python train.py --n_kv_head=2 --qk_norm=false --init_std_o=0.00842 --optimizer="adamw" --schedule="wsd" --decay_shape="linear"
MLP neurons of a small language model. Each row is named by its layer, matrix (up: input weights) and neuron, and shows model dimensions 80-143. Each number is 50 + 15 x the weight over its row's rms, rounded and kept within 0 to 99.
After each neuron's rows, "fires on" lists the tokens most often at its 100 highest values on Wikipedia text that the model never trained on.

L2.up413:99 49 67 12 47 39 39 61 57 51 54 48 67 51 34 39 33 57 83 62 37 47 78 74 60 52 45 47 69 43 39 50 52 40 36 45 28 47 48 42 81 64 66 58 60 37 57 78 46 60 79 40 51 36 43 52 53 43 47 29 22 58 62 63
fires on: ",", "|", "-", "."

L2.up243:59 42 65 46 68 44 55 51 23 74 53 49 50 47 36 46 45 40 36 44 38 48 64 51 66 38 40 63 45 41 44 33 72 79 68 41 40 59 58 35 65 54 73 69 31 61 67 31 70 60 42 38 32 35 69 26 70 48 34 60 52 71 39 53
fires on: "′", "°", " were", " was", " 19th", ":"

L6.up216:68 25 53 47 61 73 42 52 45 43 57 58 52 36 48 82 39 33 82 52 44 41 50 27 28 36 46 29 64 59 50 35 62 53 73 43 38 72 39 63 56 37 60 57 68 26 67 53 67 48 60 56 53 42 63 56 66 42 61 47 53 53 44 48
fires on: ".", " that", ","

L5.up490:66 46 34 38 51 51 47 65 42 46 76 76 45 55 39 71 72 45 52 31 44 48 38 58 57 47 04 62 68 43 50 68 71 25 74 49 70 36 43 09 64 67 41 45 71 33 37 61 46 69 23 50 54 30 33 56 73 64 53 45 31 65 59 70
fires on: " N", "N", "W", " W", "{", " P"

L4.up37:55 23 41 58 48 56 65 49 37 50 56 52 48 42 33 77 50 62 61 52 27 51 50 47 49 64 00 71 59 21 66 67 51 69 65 42 51 46 60 14 50 61 84 52 47 67 54 38 68 63 33 32 44 42 65 64 51 46 42 38 59 72 62 46
fires on: "ment", "f", "cc", " (", "ic", "rs"

L2.up143:61 37 56 59 46 53 28 63 70 45 61 54 30 48 66 43 26 57 55 37 64 67 42 58 38 40 39 53 45 60 23 64 25 63 57 40 54 55 19 51 30 41 58 64 56 56 63 62 58 48 35 61 12 53 67 71 86 58 53 25 55 62 13 49
fires on: ",", "-", "\n", " (", ";", "/"

L2.up76:66 21 60 35 84 69 54 48 49 54 58 47 62 55 57 32 35 48 80 74 66 41 45 56 38 51 22 69 66 46 53 60 54 25 32 49 61 31 52 46 85 48 60 60 74 39 39 21 41 66 48 56 46 25 50 51 56 44 41 38 58 60 74 87
fires on: "N", " km", "–", " \"", "/"

L2.up229:55 41 52 36 13 74 33 75 50 00 67 44 48 30 48 80 30 57 46 67 51 54 46 47 36 28 43 21 67 47 47 57 60 49 58 87 45 38 45 64 56 40 42 64 52 38 62 66 39 77 71 77 60 37 42 99 84 44 58 61 46 63 41 57
fires on: ":", " \"", " |", " ("

L5.up360:79 49 85 60 45 62 42 37 56 46 42 58 56 57 43 42 50 40 49 48 69 36 71 75 61 59 57 53 75 26 41 50 67 49 55 33 54 58 29 53 91 38 43 49 42 23 61 54 63 65 58 52 32 44 79 50 62 72 36 04 67 64 59 50
fires on: " |", " is", " was", "|"

L6.up405:49 37 57 46 60 80 73 50 49 67 44 56 35 70 70 22 28 60 52 63 33 55 70 73 33 37 49 65 69 47 56 54 52 41 73 73 88 49 27 41 59 41 58 55 62 59 54 37 41 54 50 49 42 55 45 25 58 37 49 44 63 59 51 16
fires on: " =", " Con", " un", " were", " con", " Dis"

L4.up355:59 61 71 20 61 64 64 23 64 44 32 38 41 47 58 46 63 56 86 75 42 69 54 60 40 15 41 49 55 54 47 23 65 76 47 59 48 50 64 24 62 45 59 32 43 15 60 57 93 43 71 60 26 55 77 61 84 66 59 30 48 45 52 57
fires on: " is", " was", " had", " $", " that", " has"

L4.up477:44 42 46 46 44 58 47 62 47 50 48 52 40 29 43 41 70 55 08 60 19 52 52 37 64 56 45 59 57 58 32 62 59 71 38 60 27 35 59 72 39 57 50 90 70 45 71 34 68 53 42 77 60 54 94 69 55 64 54 46 54 41 22 42
fires on: " by", ":", "s", "ist", " as", " with"

L2.up293:64 56 45 75 29 40 45 65 58 61 44 64 67 31 47 47 70 34 51 22 38 65 63 31 72 39 44 43 62 45 55 57 91 45 62 31 37 43 45 49 52 53 52 49 70 61 29 42 59 73 33 50 61 36 30 67 68 85 30 40 51 56 43 58
fires on: "der", "r", "g", "s", "ti", "ser"

L2.up114:78 32 42 52 80 46 51 36 66 32 40 11 34 39 66 69 18 26 35 69 49 56 42 77 72 28 37 39 71 32 30 50 55 38 57 60 58 61 53 41 54 32 50 46 64 63 41 24 63 69 57 57 03 29 39 68 67 58 69 42 66 36 63 56
fires on: " Ev", "elli", "ti", "ici", " Ori", "vi"

L6.up80:44 30 62 30 18 56 36 40 42 42 77 66 51 68 47 48 23 44 36 33 54 37 48 27 40 52 34 67 53 52 27 77 64 49 75 70 35 36 45 51 53 51 44 72 42 45 41 49 64 50 46 58 56 39 80 37 24 48 56 30 70 73 67 42
fires on: ":", "\n", ".", " –", " 1954"

L5.up139:69 30 61 65 72 37 28 30 38 55 99 47 56 35 70 58 25 58 55 30 68 75 33 61 37 59 47 60 44 56 23 46 55 39 54 39 48 41 18 67 42 44 59 63 42 60 55 31 37 56 44 43 44 46 55 43 56 44 43 37 84 65 31 58
fires on: " (", "-", " =", " |", ","

L2.up183:53 42 36 16 48 67 60 29 18 59 66 62 73 45 49 50 38 48 45 52 45 29 63 35 55 55 49 48 59 48 58 32 53 48 46 43 53 48 45 44 54 60 39 49 59 19 48 68 40 55 44 63 66 58 45 49 44 44 63 56 59 62 55 82
fires on: "\n\n", "\n", " |", "|", " Park"

L4.up214:43 36 72 40 32 58 32 61 52 45 43 38 56 64 57 65 48 75 48 43 35 87 33 69 61 31 50 43 38 55 22 36 42 47 68 63 53 46 30 30 60 54 58 64 70 23 55 43 58 52 42 73 29 37 63 35 64 38 74 65 73 67 42 71
fires on: ",", " and", " Ph", " is", " The"

L4.up121:44 45 27 51 43 55 27 52 34 50 72 50 30 33 35 45 52 53 66 56 48 38 46 50 67 40 38 64 43 61 21 64 45 84 57 31 55 70 45 47 85 49 81 24 43 17 34 24 73 52 29 21 47 50 43 47 65 51 71 55 70 79 48 68
fires on: " on", "\n", ".", "′", " ISBN", " #"

L5.up272:76 50 39 53 25 63 46 57 56 39 70 69 37 52 53 50 49 24 12 19 43 59 46 58 57 31 32 76 65 38 47 71 66 41 47 75 59 49 52 44 52 53 09 67 57 72 39 62 56 69 41 66 66 42 76 64 70 49 57 45 62 34 46 49
fires on: " m", "0", " /", " kg", "000", " place"

L5.up439:45 48 57 50 48 53 24 51 73 31 40 80 61 10 31 48 55 66 51 73 72 57 54 67 34 62 27 51 59 08 47 58 62 26 24 54 55 42 58 36 85 54 62 46 65 23 33 56 47 70 60 34 66 42 38 52 49 56 60 40 58 69 75 53
fires on: " (", "–", "|", " |", "/", "-"

L6.up172:51 35 51 45 44 56 40 33 55 39 52 58 47 26 41 70 40 34 49 54 25 25 45 41 14 45 26 40 63 42 45 48 84 41 46 72 59 79 52 52 84 50 54 51 55 39 26 26 75 44 36 66 41 45 70 47 53 85 73 18 52 58 61 53
fires on: ".", "\n", ":"

L5.up46:54 20 54 43 66 62 62 41 32 54 50 43 27 45 66 64 47 50 81 30 43 47 51 75 68 31 35 72 66 72 33 53 59 57 60 58 85 64 53 49 34 68 51 49 77 35 94 60 61 44 58 37 10 39 63 57 61 50 69 61 46 55 47 59
fires on: "."

L5.up61:69 34 80 38 61 52 69 36 45 43 47 58 21 65 45 64 60 50 52 22 27 24 47 55 27 51 30 70 46 58 51 29 60 65 74 36 77 51 44 73 73 50 48 62 47 45 52 11 75 50 42 56 42 34 93 49 40 64 40 29 58 58 22 39
fires on: "="

L6.up47:65 27 73 47 56 55 43 37 31 48 38 50 57 13 92 60 43 46 44 71 26 67 37 61 56 52 45 45 50 52 66 55 57 29 65 61 87 55 25 43 65 30 69 54 63 43 55 28 66 50 39 45 26 53 57 59 57 43 51 17 33 60 76 48
fires on: "ly", "ally", "ically", "ently", " commonly"

L2.up108:62 53 55 57 56 48 32 27 32 46 43 64 46 49 47 17 37 36 72 67 60 55 38 51 63 22 52 72 70 52 38 59 50 62 39 26 44 42 70 74 46 55 46 92 57 38 71 33 58 63 61 19 59 38 82 37 63 76 26 51 48 67 62 49
fires on: " |", ":", "k", "u", " April", " on"

L5.up68:75 33 65 24 53 88 68 42 44 32 40 80 83 32 51 59 46 54 56 48 62 26 33 75 68 35 30 57 52 44 59 48 85 40 59 55 75 05 68 50 61 71 41 67 47 53 52 66 59 67 43 58 56 40 85 58 45 48 57 56 61 32 78 49
fires on: "-", " ft", "mi", "\n\n", "year", "\n"

L4.up327:62 54 48 68 67 50 31 62 62 50 88 61 14 40 59 47 21 48 43 36 39 47 75 51 49 51 29 70 47 56 40 47 35 70 62 55 77 50 37 38 39 56 44 36 55 53 37 65 51 64 32 52 45 51 85 64 48 72 49 34 39 51 28 44
fires on: ",", " (", ")", " *", " |"

L2.up501:63 47 69 53 74 78 05 61 56 33 43 66 64 44 46 42 32 52 63 71 40 69 26 75 42 64 44 58 56 69 23 51 58 48 36 34 30 39 29 77 53 57 60 80 53 63 34 54 52 69 39 41 49 45 45 59 66 53 35 27 72 44 42 57
fires on: " |"

L5.up392:61 52 54 61 25 65 48 52 45 23 82 93 36 50 47 68 53 57 59 18 59 29 42 62 40 58 23 50 52 39 58 53 79 52 44 76 63 60 23 15 55 59 53 48 52 52 42 61 48 70 33 35 63 27 74 55 65 44 36 45 67 28 34 81
fires on: "'", "°", "{", "0", " m"

L5.up12:51 47 52 33 56 67 65 51 51 44 50 63 42 38 76 63 62 34 51 52 52 41 36 37 40 21 33 61 52 50 54 63 52 57 78 51 68 22 24 46 37 53 44 39 50 43 45 59 32 56 59 64 44 44 54 71 68 61 76 42 41 44 56 44
fires on: " Pe", " ri", " Cre", " Fo", " Bo", " Co"

L5.up269:81 20 49 80 68 56 32 47 66 47 37 45 51 53 40 68 44 57 80 48 35 35 40 32 28 85 52 77 57 73 42 48 44 52 64 28 58 46 57 40 39 50 76 44 53 41 46 34 51 52 65 39 32 50 72 48 47 66 42 47 41 35 29 71
fires on: "s", "t", "!", "f"

L2.up37:50 58 59 30 48 79 32 34 44 60 67 77 47 57 42 63 57 28 41 43 52 14 55 60 70 38 40 61 55 53 32 66 54 71 63 45 57 50 38 58 61 46 42 41 20 31 55 41 79 60 37 45 44 82 84 49 59 58 59 40 81 75 48 45
fires on: "′", ".", "°", "N", ":", " December"

L4.up248:52 54 26 42 28 57 31 65 76 52 44 20 33 35 20 56 40 37 35 80 20 54 38 69 52 27 32 57 51 45 26 44 50 52 38 34 48 54 59 37 51 40 64 41 61 55 46 42 47 62 36 53 42 46 31 58 89 53 81 44 71 67 62 56
fires on: "  ", "ti", "elli", ":"

L2.up133:55 50 42 58 56 64 20 43 21 56 87 40 46 51 70 85 49 61 41 34 32 37 47 76 55 55 11 57 99 57 42 53 46 69 56 51 66 28 44 36 66 56 50 60 55 29 41 46 92 64 58 48 31 30 57 44 82 58 47 35 65 50 34 43
fires on: "\n\n", ".", "N", "W", "lit"

L4.up353:56 46 58 39 39 44 34 47 33 63 70 74 23 46 64 45 33 53 50 58 46 15 26 45 52 58 09 41 37 52 25 52 57 40 56 56 64 44 50 58 66 50 35 61 44 42 45 25 68 67 37 51 41 55 56 52 64 56 50 37 49 42 57 31
fires on: "′", "″", "°", " (", " 1954", ","

L4.up252:37 47 47 52 38 71 27 44 53 20 57 59 64 17 66 60 55 47 37 47 33 41 36 62 56 19 28 42 39 32 53 54 68 54 72 62 48 44 57 52 64 49 50 69 61 38 47 51 58 65 53 38 88 24 36 77 60 62 64 62 55 66 34 40
fires on: " |", " /", ",", " or", ":", " on"

L5.up469:53 57 17 40 46 42 34 76 52 88 52 38 52 61 61 58 63 45 34 63 57 52 52 69 54 41 45 72 59 43 01 44 59 99 64 46 64 52 30 66 67 73 40 52 48 49 52 25 41 42 43 60 33 54 91 21 45 70 56 30 44 47 56 49
fires on: "\n", "."

L5.up497:44 39 64 38 51 72 30 42 50 21 34 33 64 30 66 73 40 56 41 41 21 49 45 54 54 44 44 51 43 52 24 35 60 43 63 44 41 70 46 52 65 33 70 64 57 33 66 75 39 44 59 75 53 59 58 36 61 48 52 31 51 43 46 50
fires on: ";", ",", " but", " and", " which"

L4.up222:60 44 56 50 68 36 34 46 22 51 60 50 65 31 27 65 58 48 29 57 31 73 66 51 60 39 39 68 47 32 46 42 63 67 67 04 54 41 28 57 77 65 55 68 68 46 39 29 53 56 30 37 48 30 59 52 40 67 50 58 36 78 16 35
fires on: " and", " has", "ila", " was", ":"

L6.up271:69 68 67 51 48 54 49 61 70 45 70 61 54 33 32 43 55 37 37 55 22 41 29 58 64 21 27 46 75 68 43 65 59 23 40 67 67 66 68 47 60 53 26 66 77 64 54 57 44 53 76 63 76 32 68 48 69 58 24 41 61 67 66 75
fires on: " m", "th", "t", "p", "0", "m"

L5.up350:50 17 08 63 35 81 33 75 32 47 48 41 40 34 57 36 54 55 55 58 46 35 49 81 45 72 42 52 55 18 63 59 50 53 27 57 62 13 35 14 55 52 62 40 75 66 31 42 44 50 50 60 79 60 61 53 50 46 72 35 55 50 72 41
fires on: " (", "{", " /", " |", " sq", "CE"

L4.up204:64 49 30 57 63 36 56 79 56 38 46 64 58 33 44 55 46 51 33 40 45 49 79 50 46 38 61 62 81 32 65 69 60 40 37 48 46 60 60 49 56 53 36 54 50 51 39 76 52 48 72 45 80 42 51 47 44 61 56 29 71 59 28 78
fires on: "a", "r", "i", "E", "s", "h"

L6.up330:46 35 54 55 20 67 31 69 79 44 39 36 50 38 47 59 31 66 63 52 52 72 48 64 56 42 42 72 51 39 25 41 51 61 68 45 48 77 51 58 50 65 52 72 65 37 45 33 63 44 54 54 55 39 74 33 47 59 77 64 69 85 46 68
fires on: ":", ",", ".", "\n", ";"

L5.up110:91 49 72 36 50 42 49 46 39 40 37 39 53 36 68 51 53 26 44 42 23 47 52 36 54 55 42 82 65 49 56 33 41 36 77 20 75 23 34 58 70 52 60 85 42 42 47 30 50 67 48 65 45 30 56 42 63 63 28 57 28 56 61 59
fires on: "ly", "s", "y", "ed", "ally"

L5.up384:65 31 49 39 33 60 18 44 56 34 63 22 66 40 38 64 24 41 55 37 43 67 62 65 71 38 30 52 40 44 26 52 61 60 66 51 39 57 44 43 76 45 53 80 94 39 44 54 72 47 42 42 47 37 71 31 39 44 36 58 51 72 47 34
fires on: ",", " and", " has"

L2.up147:51 43 68 41 46 98 39 26 60 36 62 53 55 54 53 34 00 41 82 57 45 59 61 31 69 54 46 51 63 46 42 52 37 51 27 34 30 53 63 59 39 38 42 81 52 32 51 44 75 51 35 33 56 55 67 56 49 71 58 32 58 57 62 68
fires on: ":", "|", " |", "ing", "en"

L4.up418:43 28 59 27 48 75 29 44 32 43 65 71 67 46 63 54 42 45 41 41 50 74 30 69 41 55 44 10 75 61 18 45 48 25 52 57 63 64 32 61 50 58 38 74 63 49 49 35 58 67 63 34 55 55 67 50 42 39 47 34 67 58 56 60
fires on: " |", " –", "-", ":", " ="

L5.up89:42 31 59 49 44 51 37 76 30 45 65 43 49 51 62 52 43 75 44 54 27 54 46 34 57 42 57 21 48 74 38 49 69 65 34 62 44 61 46 47 75 38 42 68 59 58 30 18 76 44 32 35 61 60 72 64 47 50 60 45 35 56 63 65
fires on: ":", ".", " by"

L2.up11:60 42 49 22 00 50 24 74 28 42 74 80 51 61 48 62 44 34 48 47 56 48 51 47 70 46 48 27 52 49 51 61 52 60 62 51 53 40 39 52 52 62 44 51 44 29 52 63 69 94 41 43 44 24 61 89 56 50 70 51 33 58 70 77
fires on: " |", "″", " in", "|", "′", " from"

L2.up374:69 61 60 45 68 55 19 38 51 36 68 37 62 55 41 50 12 43 52 60 37 47 44 70 68 48 50 37 64 49 20 52 37 51 42 15 42 44 33 61 52 32 67 62 65 10 45 70 76 66 68 45 35 40 59 28 72 51 50 37 59 61 65 51
fires on: ",", "  ", " September", " |", " August", " December"

L6.up359:42 52 71 08 48 68 65 29 42 66 62 69 54 36 47 29 50 40 55 38 37 44 45 46 34 41 39 64 66 59 45 37 74 72 51 37 50 59 28 44 52 47 61 41 56 55 62 29 71 52 78 82 45 48 92 39 21 70 48 32 86 43 24 78
fires on: ".", "\n", "="

L4.up201:46 56 52 58 26 72 19 56 34 20 72 35 69 41 45 63 26 35 63 66 40 62 50 46 67 58 39 66 59 65 27 52 60 55 52 32 44 46 39 95 38 55 41 52 32 43 74 38 49 80 50 31 36 41 71 43 66 49 53 42 66 47 32 33
fires on: " |", ";", ")", "\n ", ":"

L4.up153:68 34 24 47 66 70 50 47 50 48 34 51 47 39 50 52 68 40 50 47 21 47 21 59 65 50 24 32 72 57 54 36 81 28 46 37 36 28 42 47 67 46 76 49 52 52 26 22 39 69 62 87 51 66 57 61 53 54 46 17 52 45 43 91
fires on: " /", " career", " Years", "/", "-"

L6.up425:50 30 58 69 55 81 45 51 57 48 39 54 60 46 69 61 50 57 27 52 53 73 52 51 41 68 63 57 52 58 34 68 62 56 59 43 62 51 29 64 68 50 32 57 64 14 54 45 59 53 72 65 44 28 54 72 62 61 49 57 49 22 36 53
fires on: " as", "."

L6.up132:60 34 13 51 38 59 29 95 39 39 78 33 64 68 63 49 27 30 41 50 28 55 56 58 54 58 54 54 65 28 35 66 70 57 33 63 57 63 55 74 72 71 61 45 64 15 74 45 70 54 59 52 60 40 38 65 58 46 37 57 48 36 72 50
fires on: ".", "-"

L2.up419:39 47 57 64 73 73 15 50 75 42 64 42 25 63 52 70 42 67 45 58 44 61 56 70 60 54 24 27 62 47 33 45 55 67 59 31 34 35 24 32 66 63 33 61 53 44 31 49 47 72 28 45 68 50 61 62 65 66 33 40 71 60 27 50
fires on: " |", ";", "N"

L2.up431:51 50 54 54 69 51 24 32 57 48 60 26 37 45 52 58 32 76 53 52 22 41 70 63 79 46 11 72 50 36 39 55 50 69 64 32 33 48 44 45 75 47 31 72 56 51 24 61 64 79 40 49 43 08 57 31 61 59 42 46 60 37 28 43
fires on: " |", "N", " were", " was", "|", " ISBN"

L2.up126:66 32 48 41 57 53 51 51 64 71 36 61 56 45 77 40 48 45 64 54 57 57 42 32 39 39 56 69 41 43 54 44 52 56 78 55 44 46 55 84 62 36 22 64 70 37 51 31 46 39 20 82 43 00 76 38 65 58 49 44 48 25 46 76
fires on: " =", "s", " are", " '"

L4.up382:77 35 38 59 41 50 20 62 37 53 46 34 57 44 54 51 20 51 29 44 30 54 61 53 55 64 40 27 47 54 54 39 66 70 59 54 37 46 62 61 60 35 33 65 47 58 49 28 51 62 49 54 52 47 68 32 68 48 61 46 63 35 29 42
fires on: ":", " by", ")", " States", " of"

L2.up398:57 52 65 37 48 57 45 47 89 50 59 29 50 23 45 56 41 65 42 81 40 86 50 65 48 54 47 56 52 56 41 64 53 43 38 56 62 43 51 55 42 30 38 73 76 32 69 62 45 51 73 82 59 47 84 60 37 57 51 42 58 40 54 38
fires on: "\""

L4.up218:59 17 42 54 47 66 49 47 55 58 53 57 45 46 67 32 57 35 24 49 45 35 34 76 42 52 56 27 51 39 42 23 64 37 31 76 66 38 23 32 73 46 37 70 59 62 26 44 51 65 47 92 37 59 59 49 63 45 23 14 73 32 64 71
fires on: " can", " career", " Goals", "pre", "/"

L6.up369:61 64 95 37 43 54 50 54 56 64 33 59 45 46 79 80 65 39 32 52 20 58 41 61 56 51 48 94 51 45 35 39 62 59 70 35 53 42 38 82 64 64 41 44 39 54 62 41 49 39 44 46 51 13 49 57 77 57 25 35 38 48 33 77
fires on: "s"

L2.up23:51 24 32 51 52 60 29 87 44 36 97 36 32 45 70 47 26 67 35 67 55 38 47 65 35 58 51 48 58 68 21 51 43 54 33 48 38 50 27 70 55 59 26 58 68 45 65 64 47 45 32 38 42 62 58 56 50 56 57 16 54 74 47 66
fires on: ",", " |", " and", ".", ";", "\n"

L2.up103:42 18 54 51 42 50 43 43 51 64 81 95 72 50 52 75 79 43 56 54 60 52 65 40 41 49 41 42 42 79 48 51 68 43 41 53 69 21 32 86 57 59 33 46 76 53 40 40 45 40 36 24 57 48 71 47 62 48 47 25 54 54 63 61
fires on: ")", " =", " ev", "-", "\n\n"

L4.up70:75 38 50 52 40 67 32 81 20 10 57 48 70 59 60 43 48 20 40 45 53 20 24 52 57 49 56 30 99 52 28 65 76 41 32 39 48 41 52 29 80 42 40 60 62 47 34 35 49 57 49 76 67 54 51 53 61 50 42 50 65 43 37 47
fires on: ".", " |", "-", " sq", " was", ":"

L4.up347:70 36 30 38 50 82 28 77 47 42 76 49 59 31 56 55 59 41 29 49 17 45 38 52 66 65 43 45 82 57 38 48 82 52 38 60 42 72 41 65 62 48 44 55 64 49 51 47 41 46 21 49 51 53 64 60 56 46 34 36 51 40 36 65
fires on: ")", ";", "-", "."

L5.up401:77 43 27 50 42 73 32 71 32 18 68 39 63 68 39 36 58 40 28 50 29 37 66 44 67 61 32 18 55 32 45 34 66 41 34 80 75 67 64 54 47 50 20 78 57 43 38 32 44 67 40 84 31 53 56 35 50 58 70 23 62 48 38 69
fires on: ";", ":", " of"

L2.up305:79 61 46 59 45 50 42 62 54 47 35 46 42 50 47 20 39 26 78 46 45 47 50 73 59 40 44 51 66 61 39 46 56 48 28 55 93 29 40 51 53 70 41 63 58 32 46 52 41 65 65 38 42 46 45 70 64 61 54 16 55 62 72 52
fires on: "ti", "hi", "–", "r", "omp", "in"

L2.up195:67 42 64 45 54 47 39 49 77 30 57 50 45 30 42 42 58 46 68 64 59 80 57 62 69 37 41 54 45 57 56 78 54 75 61 54 36 63 54 52 60 49 72 65 49 33 72 48 56 47 37 76 32 29 66 48 61 90 27 55 57 61 38 65
fires on: "'", " is", " was", " has", " to", " as"

L2.up122:73 42 48 67 61 79 44 65 31 52 68 55 41 31 55 46 48 73 62 53 45 41 44 72 47 48 37 72 50 49 28 49 45 71 48 32 64 38 54 41 54 34 47 70 75 30 58 54 61 49 52 40 43 52 74 39 31 83 36 33 49 50 58 54
fires on: " 1", " |", " a", " n", " (", " f"

L5.up327:61 50 60 32 27 48 17 63 60 27 49 61 49 24 48 71 42 27 34 55 44 58 26 62 65 44 45 34 75 46 43 63 62 40 69 56 61 44 48 50 55 66 66 71 65 45 38 57 38 66 58 92 67 18 44 83 49 55 69 78 53 53 43 40
fires on: ";", ":", " |", " /", ","

L4.up505:54 45 40 42 42 59 65 34 36 60 73 53 48 56 75 21 31 48 67 40 18 45 47 22 39 50 43 62 76 35 60 63 69 39 44 55 68 53 75 42 61 43 36 49 72 31 40 10 52 44 52 42 45 59 68 55 40 84 71 27 74 45 50 46
fires on: ".", "\n", " /"

L5.up434:57 35 34 50 37 71 27 35 44 47 32 52 46 46 38 73 39 61 71 47 59 64 21 53 62 51 38 66 62 50 17 46 56 75 63 46 42 63 53 63 50 63 42 60 49 00 72 49 52 55 70 65 29 56 87 41 84 40 69 48 44 32 43 48
fires on: "."

L2.up382:83 50 48 38 64 49 55 56 59 40 42 32 42 56 47 44 29 31 58 88 48 56 58 55 54 47 04 56 59 63 41 60 63 47 39 47 60 36 37 30 63 62 47 67 57 50 67 36 42 66 45 37 00 56 65 99 69 61 74 59 45 53 55 70
fires on: "ti", "elli", "si", "bo", "mi"

L4.up192:60 37 75 44 35 68 50 38 25 53 56 87 41 57 57 38 27 33 64 15 26 36 59 57 24 51 21 53 64 34 46 39 55 47 64 36 59 46 59 33 68 56 55 58 59 37 31 53 58 48 48 38 43 32 44 60 75 61 81 45 43 42 63 57
fires on: ".", "\n\n", "\n", " University"

L6.up165:42 56 45 32 54 66 36 37 38 42 86 61 67 35 46 61 30 46 29 37 33 41 45 41 54 30 39 59 56 60 14 60 58 54 59 39 52 62 11 35 69 54 49 56 72 60 35 33 50 55 58 75 48 45 85 45 41 56 58 30 55 63 50 68
fires on: "\n", ".", " –", ";"

L6.up118:55 32 50 39 34 65 64 62 48 68 74 45 68 27 55 67 64 49 43 46 29 46 37 55 43 38 26 77 70 63 28 44 67 51 42 52 54 48 23 58 73 61 36 44 76 64 54 46 39 40 53 49 49 56 46 40 47 53 43 39 74 64 39 42
fires on: "\n", ".", " qu", "\n\n", " g", "-"

L5.up366:50 69 78 20 61 66 44 29 18 51 92 45 64 39 54 35 09 36 31 34 52 35 55 64 56 49 46 52 62 43 33 61 39 30 54 37 52 49 64 67 58 50 47 45 76 35 47 82 51 46 44 30 48 60 73 41 80 59 70 32 52 60 71 68
fires on: ")", ",", " August", "′", " September"

L6.up332:35 37 63 54 12 64 36 66 57 47 54 44 39 56 80 54 48 28 45 52 38 94 38 61 53 28 35 54 45 56 30 56 66 42 40 45 42 48 52 63 52 43 30 71 77 55 48 31 59 50 76 56 59 29 45 52 60 38 29 66 57 78 66 44
fires on: " a", " f", " the", "-"